Part of a small language model's weights: 4 heads of 64 (2 for keys and values).
MLP neurons of a small language model. Each row is named by its layer, matrix (down: output weights) and neuron, and shows model dimensions 16-111. Each number is 128 + 32 x the weight over its row's rms, rounded and kept within 0 to 255. Numbers have three digits each. A neuron's up and down rows have the sign that makes its largest values positive.
A block is one neuron, or neurons of one layer that tend to fire together. After each block is what it responds to, as a language model described it from the Wikipedia text at the highest values.

L5.down134:123118165093187148122153108096141154109106144141040131116090098092135105129139179162122089030135147139162165142127134179188167116109151114117150127170113127106143175101161057115157154163137114159113091127147164151187065142196127098168118198126136097145080098116075161171106129138090171134
L5.down147:103080127177120120153118084105170117162197107159144133090168120182148140100132133158071174134092083172068096095138194143101107127116152178078147117160068125100189100174157149110135115157062182110107162072182152162068084102168142147095137133131121153187124129116136086140126128133146171147
L5.down537:126152131113125100215160099036148147065092179165125133098093101105183146127096149086173134075134102101153105149132089155096064071070137101027097088168124112108098190083144131101177122104143174135117102120137148136186135112082164132114108138137069100120152219139108068154170126099147145095
L5.down592:094140137163108149146117185107090129136143137114073078058188133156124148089124121104158153094102094125193180117187119135139086167093140116196140124133142059074101072164130136147146125087136114130135060162108096135093152097140127084164057215137119150112140095110142146182144094193155132122
L5.down638:129114089120096127169149136126133110113119196147096128176145174128081101134133165129145093086106095137128118112109174119044104166114083132161130096125147099150100101132190120144117105106134144182126111141151108067076129105211134127092059116132055104151161082155124172128145164105111141172
L5.down760:104141133087120108144182142141146151149077122108095134065069118144101085161135079079125132086109124105133054132134139144084103071087128075123096142162139116134119255139106155139157130137129115126212146096095106103121137153158147120064097115166092140172154120152102151136161113147151139121
L5.down934:147142139119142128172135078069100102160063125140129121130144158146204118132165129112173146111159156135164130115184068167142156120067201114147163110161163068130072077094129174155146151168101129079125124144172108140182126105155109135165125147126109079096159133151133156102212087066163190129
L5.down1155:158122096118180101185176119187109142176131074102118124134224125119116170128108121150137071100098153132125100129100098147121102129107141122133112178147114162122188062125108044091076149120139151067127110141096105119147152095158065168122160094154112082092157145112171134090135091171115123102
Description: Mostly "by" right after a past participle or noun, introducing who made or did something, as in described by, photographed by, sold by; occasionally to, of, been.

L3.down207:125178131147121137134143097152097143124135130118132140132188096184148151187158136125158088151185124078143150124138072146112194131207095151122147113200094174162175128148189127136095132096144086147187134110104081165156156109081109180159099126127100147080144121151143153147180093151115151092
L3.down500:120142150142138154065211110067163115115110059085161132119184140198115161125083149094130147098155198136119133124129134142105086109130125127151129119171118098086129131099136118090108099120122151129118121123154157155185135155131181130150115169159109164084142113155143160134114101084102093159
L3.down562:052104112119107188154139105134072094117155152142150164107127110157143140068140124133122100142155142170156154183121085192106136152115092126099118074123124084130077132142138167082147215151111124120083120100104134082167113159153186106141123120117087101130122160118179141106100093073079149124
L3.down582:104116146176164089090121171096145127125102122072137149068101097156148072090117162151130185134148114098165086099093116130173148152058136166134184152131110127105129130065146198223177132100088115081168145144104131126139071150166077079168127154138097122111154175194090153112049093121161068140
L3.down771:165098033152150125173141107146140169162094149162182166135174065100160121092167073153102142083082098118141084113123094085063121109124115193129117141122090117116120095150122150172120083128125091110155141096119092099128133155155107149144144116100106110106122154090143224118151125104130151157
L3.down781:126174175210143169120102113159103146127157143108151115166086174095118137125126084077074134102091103177146099126130125092144123120096168161125188139137103127172087188092123176112100174131167176125120123102133140111180178143147126115113094136077142090144153103132123138082125135107139146113
L3.down838:159168131103109113126074114121144143077085145154085122087147150147180069124138168150115123111086127124139131133137149165105082143099139104084156110129125125184176163084081125158081150136136082131134110090139163084132127121140133168072054142188102088104072204145133152191155056094153125124
L3.down941:098145120155088148157101160126169140114104108186170108021127080090077071153158111110080087160120123126106126133117145124181103154127136198135125146097084140145112055117163146083183107208162128130157081155168126162124122180065167175156106081134106127117074109129154110164127109057156092120
Description: Pipe separators between column names in markdown table header rows (after Votes, Pld, Ref.), and dashes opening infobox-style lines like "- Mode:".

L6.down567:098117143089158120172131124159136140140136129125112071130155122117177102170133177183120110097110105139134092126172113086093091130092099184093114118184128164141164158122085083111124080125170144134153128183171085104075153096088102142103099142112135136130140109138151136161168141107082117181
Description: The preposition at introducing a place, event, rank or value after a verb, e.g. debuted at number one, died at the station, at 1.5%.

L6.down821:063134140187106168152108116075111191112182122142089168123111101134122151093156093124148132144102145151118140133066152129146088007100120173220139163080071179155142113100134159110088177139149080169167152112112166114169111104119148134150132135107075165085151146202152135060093151124157116114
Description: Final pieces of occupation or role nouns in biographical openings, e.g. commentator, songwriter, cricketer, philanthropist, and occasionally closing wiki-heading "=" marks.

L3.down183:111164186148158146165121086109107096143118088100120139130120107129115152047096116150072131081130115082095177169160134119139122133066059128125123153095172150132156149079099044136143125147118178087171125090072135152181195107197108110164148170160105117115131148155048142207102098142080106152
L3.down344:081060122088166108103110144104087131108148065140151163115109167149117077113131125184153074165167136088143111093091160120094071165122109143119132110152096099140128227108147128081150121064017125099113176121147120106105102099134121192150149098152117124118091121137131156131079118100109160157
L3.down347:108114161150108117079182138096088058173096110131151144061093151135143085095136115155083091152161082145084148171165094115119107103133129149096145111148172150157137148070114119145097129114084118099145159158140117092103098140103154150159152157085132154090140152172090133179117096063215108162
L3.down624:084137090159125167123097160103164101104109144089171092118153091114128150148118113111115154106136103130132167111152100075124102141171145144170135116198148111054146000191187138127129165149189107117119140178125115166211074143166214175157106071106190148097059150120122111161189125111105162124
L3.down739:114169094159115116101104116091101111099085097088127139111082109088067107097132115125174106092133111113145126177088164105152089163149083097104116138124124107158089094077186212148113117121123137096063132165108069113095114149137100159141070166143199175147145182146211125127070106100125141085
L3.down782:156126169159149147126157089154139122148114102122186159099120183053128193111090069110147140179083049041118092148114144077099176186133116111098088064102145118143094073131056093120112170117174101142111105103069145121158142190154111170142126112134096150144148118125112065127115105177163112096
L3.down860:114102146097167170072130104077102128179122138118151153141113132135082173138079119213168166105117083088079123129126155124113082155114108135144131155122136061123143154039147157144131095123147162104127063198139120134124059100132113168122118159198091153171117139172101165126162132064150162109
L3.down868:148129122100138061142162096145120157164132076144126153186130180120147181137158121195141159122071187154153142086158110126166140117113198077125111186172148099116123230193175149174157128161129126109148091142142161080164108114075087136165164179139147174130166163126168143131153119160055118109
Description: Pipe characters inside markdown table divider rows (|---|---|), and "as" introducing a role or job, e.g. "Edmonds as Georgie", "worked as a plumber"; also "it was".

L6.down395:130128145109144105123148157143117092145162205103141164131136101143073076137156138149075129110159184109080090144090132146159143170170159165093083105119089092062113145078069193130147175138109051122083150106142186136168081117074188122126160201107124121169089135071092104121136140181096108139
Description: The first closing = right after a section title in wiki markup headings, such as == Career =, == History =, === Side 1 =; occasionally ( or | in tables and captions.

L6.down378:111161101178048094096149054078158206108079159131138131133156129120070103139125160112105213149180154093104104088122088148120166171166157104113092147158127153087172173125127183107152211119155136153130115107121064144132097126137065063030140128103172114138161124117115079103110118190105124103
Description: Pipes and dashes in markdown table separator rows (|---|---|) below headers, plus weak hits on time phrases like "By April" and "in early".

L3.down38:096084117110140168145109158139175118131162107089113086191160122108155156137122060089095154125087143141193182183165173151150134108131117131110071119151237147037151154123123075124099171106134138125145109134122112118177113089164125156181176126114192185091122131160146132129048155107181092086
L3.down357:133089124159102101152102155078148146149165113104164155152128131089115125151204162153144123142120170121115173163116128127140103133087146193081171163127127130064148183114103153139139135123058138116155140141176128130091093139200167116191100112139159161106117070136102120152136101108099084061
L3.down699:138093138146089131130119154137124101135119152122124126171147144108087160139141160082225069151132078141162129104116132147170130077167108196202126105086102216104133176124144142128168175084147111122133072102108106150092111178117104138190174175115178096098096126180128107131061098145187147132
L3.down753:109102131103133140091143116124115082136112113162149160119119141170117130093116178118107125116126100169103136080071119117184183089129132113172090091108112177126106160107174147098166128103088123149154144077083142117127139130059130171132082110137145074133079072155131182068174108143076137128
L3.down792:092141119184145146104113118109191152112072152103103092136095144182157095121123104113125117111103140144135121111108149192107120098172113104131126147140129151126088239049184103108113064131121149124105130099077106134167111101168165075134069121143077125166097159158125117092090100150068102131
L3.down907:151106083170156117136139136073065098075133161097096180115091133129093117135129069134159143116131079176151103140097135126054122076115139103123150137094095103120110171107110137078139128163164152102131157085174167095080057059159176136085163125115130184094127102125168087133092070177099089161
L3.down938:131113125135108113154030084088168124167123168155116131075076149109144117137119145140137128083087110159116173185185107133087094118089162112093130176131144112104122216104112139142145100135074056074130129117129119186116064172151187115171067084135083150121109140140093108103103140140106091170
L3.down1081:133038131128105171123122095154121098146150134130113123133110131117160148106095126127107125191160162114107121162096118092196162137158143125190166147114114128101132151064123131130123128185108149153107110147133066089080109138165070118169080178147180055105105185092092136127143148140074150132
Description: Fires on the last subword piece that finishes a word split into several tokens, like Pleistoc-ene, elder-ly, locomot-ive, philosoph-er, mostly in prose.

L5.down16:110081126143128061154132130104104168162128137143195121161066149159130129104130158121121099172108105081154214181117190158125142151127101109102137111138100115210125089169128096093068135119047082150107137096192086148063099102137081145025113131222098108081087040105134152151127170106183102117
L5.down281:121124130154139101085136113114123112157125143175198116098109168130076126127131121091075154147172129078102156138130083166159205156090084152127101178083134093133156086102108160136164176150206141150133169081113095123101118185128113107137103120152177110098064132139111082144088126086172148154
L5.down361:167080159135090070127088153106200143127132060169155137117068151159118111144148174117102180184129077109152167158110074132137133161207109132089118092121137099147117123119078100116142096148104076090163132106147144146071118104104118151136176146128152079119138116130192113089156049099165144137
L5.down732:153115132117099150081184121122162166121077129133128111118064165187111131151164144144051138103109140092126154132167124119128125169135073182115135068072157178167095174088058078067068138153193127199093181111137151146083132141133121146115101129130143127160133159177176082121118181152102116137
L5.down761:100117150129126170072062086107204121079118163146143146088142094140150138118172139070111104098137170140182165111098139152130087146135163107143112105122137150135173193097127120119162128081159108095094143156189185126137137090149130122127133071108119078112103112129116124091116102125099064163
L5.down788:140178101128155073107095165126214133088108119157075120140047168081146135157177147115108158171094116125124126096144117112124113191135112153078119078089131158129064159129110102156092134107172093133171129136099180147096137125158132101140119179130156159195126143117065091110110131136121117161
L5.down1017:120200180157140150078129124062141135089104097128142151166146164155091109135087106142147143128137124104130100179130097125118083079117193129169114125136177145141135121123143080158087160118126111086092062103127065140082063159136178101192168135148121095147148139164152171120103148117153057094
L5.down1039:103111128097130159127106126153119173156135137090086135115131100097105133112140167129126139128122077117150092182123135090111174098139145074126127098149135109105119024137148063116141106182128082159085143109106156103091228045152105160113120155122107160131118113154109160121168087136119122095
Description: Mainly "of" right after "one" in biographies, as in "was one of the first"; also prepositions, "appointed", and "led" linking a subject to a role.

L5.down207:126131147091118110095094145119171151098140145183132176093129125145083149136150127135145151199116113043217074176099135097164097145117098126119099141099084110149153070108122113143126141098152097130143134178141184124191163126167075122133137193128083118129124168079119156133174192111143089115
L5.down448:144067064130066133153165144153144129115136148121100083123104128140128100069113137140186180089132110170192128057109143189094115129138123146143143139101141129119139116069169158095126173131165110126141116161062124093166122156134094111110161145122087150086196049196169195100142138157145139132
L5.down470:099150116071109133069118128135106120159191151138109079192142052184127117077179109115118096133097118121128189120137133170147109146081101118126125169093183154160119171114156180164109151163131164154154128151069128186069093090139069112152165107144085132155123127075112110116081119091123141102
L5.down540:092063084114146088132143097189125119109163093149097169111202126057164181119170132145130118171153123079135147085159150152082108126124084136122099112085101157195136041119110118141158153093168092131250120120136102121124162101096161187114191150113131098069180078105140216180113121093149127132
L5.down567:174114120114135137072140115099094114109190135059123172168138094086114080155108094113119096142077076083065189183081172133148100107133104174146111110100105125071144067143166130135099204133126120104137114149195128151124134117209153142157147157101123084098104140124096090076085130125115127135
L5.down607:095102137133141106135115082166085179086142132121139139115111156161099116083163071151158106110140137148146178102112091129161148144148113155124144159085137127168100105093127170162089128100208116109167095154145165111121108137139176159110103101118106126153200118138141104108139218143095090100
L5.down728:158103054093080117086092101093159078129166085069091129108150144127152099160136077170212134140100116122085107092134117091118162151123136104068082146096079078154190202104094204151165198133155135091070140096105119118134115129153118095092149144141163126168156169116136147104118112115129089168
L5.down1078:128149138158131127122153130115100127152165093160091152133158116139096122103153053046071084093102144144157143140092147085162086130129127130129137090114126099117132108145112135164118169102159149139130174110144227118149122142113103097113124125105081184102133121087145086050101124123110104135
Description: The first = of the closing marker after a wiki section-heading title, as in == History =, == Early life =, ===Home media=.

L5.down45:097183099123143087135129111103177165072116106113148141126146126117147118144132124114131126156094215124121213102186184153135076136180162154154112156111163177172125083134129067144113139184152114143115087061124172122147123163125130131110160154143173125145145197113185092091137119105096074134
L5.down106:114116168142099131175077144147101134116150135119129123173103120146127161079139161127186112146113147128137143160098144143127135054141163152120141127149180066144157225095121138102166170145160078143118128147158160165079120148145118129141132116081168129157117113154118176116094111134095152109
L5.down163:139123164128076070142080120156135100173135093075185169110100163145107188171127130135186131100131112151082166069049169096136126099085121128154143115114115125105201139179124130192152185140107144135149055130130197080181143108145101238091118132071107199114169078131137175159150149144160128178
L5.down394:137119127118099155163098138155145134138102134115118126160120133162192112099106140180194116095139112135134153124115104159097102146125155128155153130147139100161119129117122119103135198157159107123138157165120134105152125114175147123127097148150139134098123122149153076116130118204139096140
L5.down429:085130153109144142134070096131161148150167130106140118158186160146148088124117154131066098074147140123111096154079125144137096189167099098186170117142184109175144202110121139125099077094163141132066130159157082112164095123133113046117138168119085091157147136184189111127156155195142165181
L5.down497:121181093127098142167150122116117102111128120124145119122091142137153146115173077109158104142117078176122104171142074082124139134095143118131156099138104057103155124160115120129053141146131129123113113149126092121083172082114145136155168136143121149063083134142114193090128085155147148131
L5.down730:057126091129064149128170129180111051129109119110129179172128137069171099147083148110153135117137122172185118147128159099067185130162152078122128179140122171150140167159118131113092181165116054109151133174112192153130159134102162157167160145140112112186124099058097140120125155153122153147
L5.down810:127133089140128133127128107087065142107115149113153128107119087162200107157099129159159159131160099083110110113074088119112121136159140172084155160151142095124120179135151135140066158144112128130133116104083113151087101122167077173100126156185094148138121103206052109194130182132137110219
Description: The word the (occasionally The) starting a noun phrase, usually right after prepositions like in, at, on, as in "at the University", "in the summer".

L5.down22:087076099138132169149143172136167110111173099143107100149141139092133178091130179074153137193183100099178161115117136124138153100080141185150134151125182146123035123096178178100163056187111099149128136105150125162069067146126102163131120130154100064157159160139112161098148095142117052125
L5.down50:119132127113175133144131148090118140133121118096138147123150120137106136145149107131128127074115099129102110109128167148110134139098143125144166135154140150160146237128113181161176109162157080115126130130153074110144111169128140147117059180134136126110164110172053170104096104084138103072
L5.down96:103123108190146108111100137039096135151134094125093084186148094184126213191108116100126109184120097129106168128094090097096143092169132098121107138126124136114063093114155148091138116138117129139124146113129137099175142178098098118109166113082117137089099119119105143156139102143131151067
L5.down189:150141130173101188135078136115118165121102134126122132133180173159114167180125078151166178128100083146162154174054120132103124047141114087135128127161132132138087167102131131099099122086120151135068162128157135115166037165113190102074131095133137122101140118127077176116114176107139048087
L5.down366:131106094160109098127170116078116048161111097082148163119160149137103109109101137145136174146121121159201103168067138124085127183129119172205130077142189174140126177120115104137104136083117115106140181024174151105153108147167195067123084131177111164087081139113064186121102095174128124152
L5.down384:196109107135125167147097131167196084123152119127163131163096104105119132163155102115125124159083126102108155106126123110137102146196153150105169129144102148117101075148075080131141065132120107172081131169144109150139144159120136111150091083115101114053201057147083159125139122175118110130
L5.down660:126099101148132158140085147144139160067153180153140155154132168117105145098114066100153119163081169086148104112127125096099138118163129160139201130084161163113101082053137074121153109123132112119100118138152125100140074112106102113129136142148110193128127092117117156125085181098135127073
L5.down1074:094101096152130147117083083074128115156141150138107085102115140137168124075151137142090147146119093150137159147132128100188100112079173146171136138156142167115106058168174110165165138150219129090117098113104138137146138117151096178081145165139107125114184138143095171183164183114147134112
Description: Final tokens of nouns naming people or living beings, often titles before a name or plural groups, such as King, people, nuns, caliph.

L5.down56:164118100173117156098150153099070095148149135102151130086175093125093175106165142064104195078164081107175151159122171087105136096105126127169126164079200141188111124150132133115154162130142160199133184130193127090125130183153115113085104128135102111152144069120153120127112158163189080130
L5.down73:100120135133091079203118173124073132126169066054159156153145138096144106165166060137159101127162137175168125179200114160126164088143162158098157132133138113062122097138139208094128165117142096103156071139101100056063181138081144150123146145156154112152152189177058176144133075122105124147
L5.down180:114100174096093095165113175109167145107069100153157120139132112174120166118096164175112111100157148087129124118180102089165161166117121164125078071139146125165144043122114079114170118140126148153123150122165145136123064113201131120093134154119134115099163168120139160099120093184145133143
L5.down261:160108180100128128083174093156134113178095108182169174183104165154191115109131164188114148110183150072100140111084155182187157167123122140166101127070156106134069088084157128100156156122124155172118111103103124164153131080157141131097125189124188133108195083137118088115112155088142105127
L5.down557:128157123109130164129099118138172185163114106128145153185035179140128151102164150153122167140127120130149159120174139077111162095170129129078139197076144137156138157132131075085129151128172158099157098074144177193114108128090146136125104111179159134085141138119104168089148097165105119154
L5.down906:107117095129037102135164100186139039156103124101091119110200149088124158102135102125145197066173141163134107109132134078134161109110098138140129112108157148075105119109147118112150164122076158120114183095165138117136163067096123177133111096091117125143131144129136123096114134115157104130
L5.down920:086102196131081049140118121139113119092119096113166121088143088158109124142146161089114130087120118115151145138157121057117066196129042174128135172124102189091096041134107164131078113091133155114096128134143129106147129142156142159101186106125108134169149144153133139117116144178174130162
L5.down1132:070085123094121149163135154099161128127086108102151154148144134102132116117118113076163089131226163090134129176128145129143171147104117109126076127103161085140119083093133092152111065123115145126140105120151108074110125124128175161109125146168109117164179095120172127191134105140139119117
Description: Pipe characters inside Markdown table header-divider rows such as |---|---|, plus weaker hits on mid-phrase function words like the, this, well.

L3.down98:131115082114144109088158146158159184175147137120135099101139117145156223152123116168076151149129121164136110109192183108080094126136095120121145102070095156091126055121161165145107163122202161126086106146153134060052089093080136162156149171115134137135066114089150185143109184115160132119
L3.down139:138135149146097126196136139136086099109130166123157067070139088168115124098137176146182133105112124163167129107188173134103089137159122173150150098100105120187138127113087101111170093107144087152187138172153194154124074175092088135124129083128158091153151137070129119124146090121086058166
L3.down323:089098168102085178173146162099147182142103102157156128133122118113215083138127069170158149119150113105137138167126141116058129195068175121120168162122220052102130178094072143149158165174152066135093139117073173143068109159132133086132165112190137136114143145116127110125131108156127136173
L3.down362:125124122168103114096107179106087135113054153108113151158109169153134145095098148142185074134120169161086104122110105186145097094128067157112087131139117137140132185181122112122160135091158135117135149114113153118080084147166091132156145112105105116067089114164131114131114145255145098149
L3.down598:202109150153120159147089156129078136161114148106079116114087158129099128105070070163026127140109094167130159153164132157091105140098137132114212154188143124131106162127168139094138122135072098096119106132176117126091161118125173088200121165119121168105108135158102133163093149125141118127
L3.down609:098110124155128126093139137046086090132183143146135179159143133133118107109097125144110161118126175093144145169096111149152088113119133085118098093174126075101133144173101159109076141123154095155066113112173129175152126199039042202132153100125170165122101123098120120124091078098113082204
L3.down629:173188130059175104156134174093119219160144160082108118143090119137154117156142160144109171116136132174121142116151093122094112150129149149101155142115120141120134202104140119159080152096077100190139152168110095120138099123115111187122099170076168132121134094134118101097105090083080117107
L3.down1001:126098108128095144115117124095183119126155169100087104163100175176096105141129148145126114175131114121143130140172095165074169135150127178121128114121163126117151128150140102138131086139112144085131154138126118150179108155150131153150056198116135086166102074130120081144129135142167128108
Description: Mostly "the" after of/for/by, and possessive 's, where a named institution or title follows, e.g. Institute for the Deaf, Order of the, BBC Radio 2's.

L6.down355:120171107117121184073113141142171105090102112136119144116124080139135126160159108099136123135140128171112111116141129093127149115144181126053085201138171103109138082166181168167161147086198123119154085147164128112106115115161154165143152118116126134093069113142152116161130156122105118138
Description: Fires on "for" and similar prepositions or verbs that begin a time span or purpose, such as "for about 700 years", "during his time", "spend", "did not".

L3.down137:084115145150120143141160182110155112109062167084089189118161103105150135158165074119144136131131100146103142089207106195109149132087118045116139086148121109194140228136087099168135130122162147073207088115165110133119121120132137109145117095111063101119106155183138145165144099109162159152
L3.down234:086140087195061166154152060092120078148144133131127137124209110102198177162154109083151090076161128115138124082130123098113115102159102118098153128102149112137115041166135217129134101179141144068184082145159130086180106135156109155150097123101103127130150110108131090174157139108151144175
L3.down507:142134108165083163185165090098144143094158096198124144088147103090149101098092112138150114165130178102148108075112096148120170217101123156128123122139098196136133117139147159086168074091180170126084069100155132192197147150127130139132162138095128078113153101124145100153106167132097174154
L3.down610:174073097093149134132146106158156194135138117128133041226105118230116192171102124085171128198180114146162125076142150115110163120142078143168119120083074111093139202080143167108154141123098139178133089149165126104164124072137139131100157078083116136109155109124116140152084171125141120118
L3.down620:059130147057131080101098116137124191091138177133142107116093172162183113122226123146061128115135140105115141091094147145114125119107101119143111123079122118144132205185144116085063164130149130134151122059130141087116163179167107100171123114172152128086130083155096144088179157085098105097
L3.down637:111184147194093113147185093108134093100183125103098099129140076128136158095148149084143110117113089171159068103049149120179099105137051115070165122157105075171108103119118137132186106101086089115141093129096143104150170136149130111133159171099100059125117123080126111170180122157161112074
L3.down1021:069171189079143134151130133082149153093161162187121100171095105142078160151143099164069118069139128090064180168135117135069148164087084167156122066140138134131084174131117107108110152128093101123136157129111108151192119120178117161161120165152144107123101134137136138098096144158151159102
L3.down1049:151091141137160102112134111098115086143106096125103166136125149187144056141163121063102136161145102102105097080131146133151116087177119066137097182161140062165069186091178063095148095111089126108134091084183087171128125113135128127156167110200114169083141143145134119044135096153089123088
Description: Prepositions and conjunctions, mostly "by", that open a modifier right after a complete clause: margin ("defeated Harris by 214 votes"), means ("by sending"), time ("in 1967", "when she was six").

L3.down70:126140113106083153165100172184131099152172113154128220172116124175093153126109118071126134131159108126051162139094099127091097133155101131152164133126114176097151194179094146136158152057090142097101143133174098133115120148100188181161143172129129127150187131081071128126153117146139102082
L3.down279:095094125133101113178149111165162143086138126138154180135129145132130170126142113105158073107065161158116178137119128162170085104133111153091115119134181112068147105105150138131174074123147176102117104061079102094150124167121085150160098127130204152124171157135114126092114098093155124131
L3.down653:113166080106117102113064109176122046125232153088041140143094100124061140144204162114136118104114168139146180116132124135125093113125140119109097114117123100094154038125052126181076131189114117087150109139141141158160190174145134088118176123119157123142137079078120111139157081118075090039
L3.down695:170059135103151110117142098168119124130190076093143128118155124147179112137121129195126172115087101116140166157108170137139172099090086118093174111101175133093123185112128126114132126139161142100084125141132102100170119145186078107119128168103103119133164148119123162083157084112100086136
L3.down891:110089131042105109089124129138116101104136216117114111141099080146127141120114179159160115094103127075103099119104120130127080115136146122079156110131116121146096150150117133161090132157074073100166143110183185148162179123112103173102150153168110163152116191092134141080074140162116088098
L3.down1016:145174100144151151157092124140117162080133113186137135121189093160109118065099085126157083185159079169142084087139167091075099079063066109189139145129158109118107126092154175126126129139056171135121072130083160167153183115134137121176093185102083146111106140097176152091111109111093158145
L3.down1092:129113106086149110095125125171098186110093085164121131109092141130092190111126128114222120195154165135196082141071145095125151117070159100130149106144168123158178041143104143132161135118146088158123115091093125134210109135145119177078173156094127158091118105116181100147129140136102143103
L3.down1119:108101082106119117090109130146086131136048145177136112139089157109140090144078156121136085134151119094123160101161119134082139138156084142159084105104061083125137049141129131119114183173126142130128110104128202154135116091142110123052116105097105171100071112132116169145187081157133122094
Description: Closing = marks ending wiki section headings like == Reception == or == See also ==, and | cell separators in table header rows (W | L).

L5.down192:118118083127099164115156121176062166080165076135135122152095083204116145103122118142163084110176106106136082150133080114121113147090092087145152139107077122140123138104144183132114114168182165140108148143062110110142132203084066208120089151185113151144152156129146127206119100062139098129
L5.down300:116135150123130073088107114115158119097062146144095076179135096096140124106142123083098140161177129152103130143152168098165147128116161153072182107096102176083113105134148175112142134118144142151107150075061160158135118085083105144137078164127133190079124126160164102163149165158139143105
L5.down396:052143066113091098148146169112070155112161109105123110157133122093124116167159087071111104095166153173143104090165096105105080130106133139109254086097136106171088167050081126113153176157142163069105142116123193091110098155103112125137084136123137105174059111137166158134132078103130070135
L5.down420:147159127088186137158147147144115113127076127140186104145048157177146135092111059134165125091149092151142154138195145144092120143110119121129106085117089168148068124108079125154163124120160137217130213104114122016117103116153147142103105087137152121111120133133116187099140151154106086100
L5.down611:094092159176065145169123154094124166127132173145169145166158109093133094097097128139149092125157145201105138147165100184097115130108167131133168139128159119098155065168096158189105148215091130147122138080095159136128125130129125126088056031137097085110096104132090117086187136159079126125
L5.down734:133133168157182164134082169096153117164094144146154185114122126114122150141152061147142124114157128126141128173156154161178141161146115178173107085093193105121135030130170120112153149202163098179145103143078127162151126117115141133190114132145179138170108111137104092097118148100189111176
L5.down864:104137176094169160205141115158129118109139149132189093163172090179195076136135133081117098087140107101145150092145116159174127168153140091114157116129159095133154146173090125137165160154138167156136020123179121166112088123043094118097132134129076106152090136108127167138133081099063144151
L5.down1065:077126137126117171137098182153141170085095137138168083082193109107160122115156160162126122132072136082140149086165093124126155109119131094148165157137109086134125211126101118134118159106106144150101124174166136120128129116096063088159065121133137143176136119154081151080126108162145159135
Description: Pipe characters separating column names in markdown table header rows (e.g. Name | Party |), plus dashes or slashes in infobox field lists.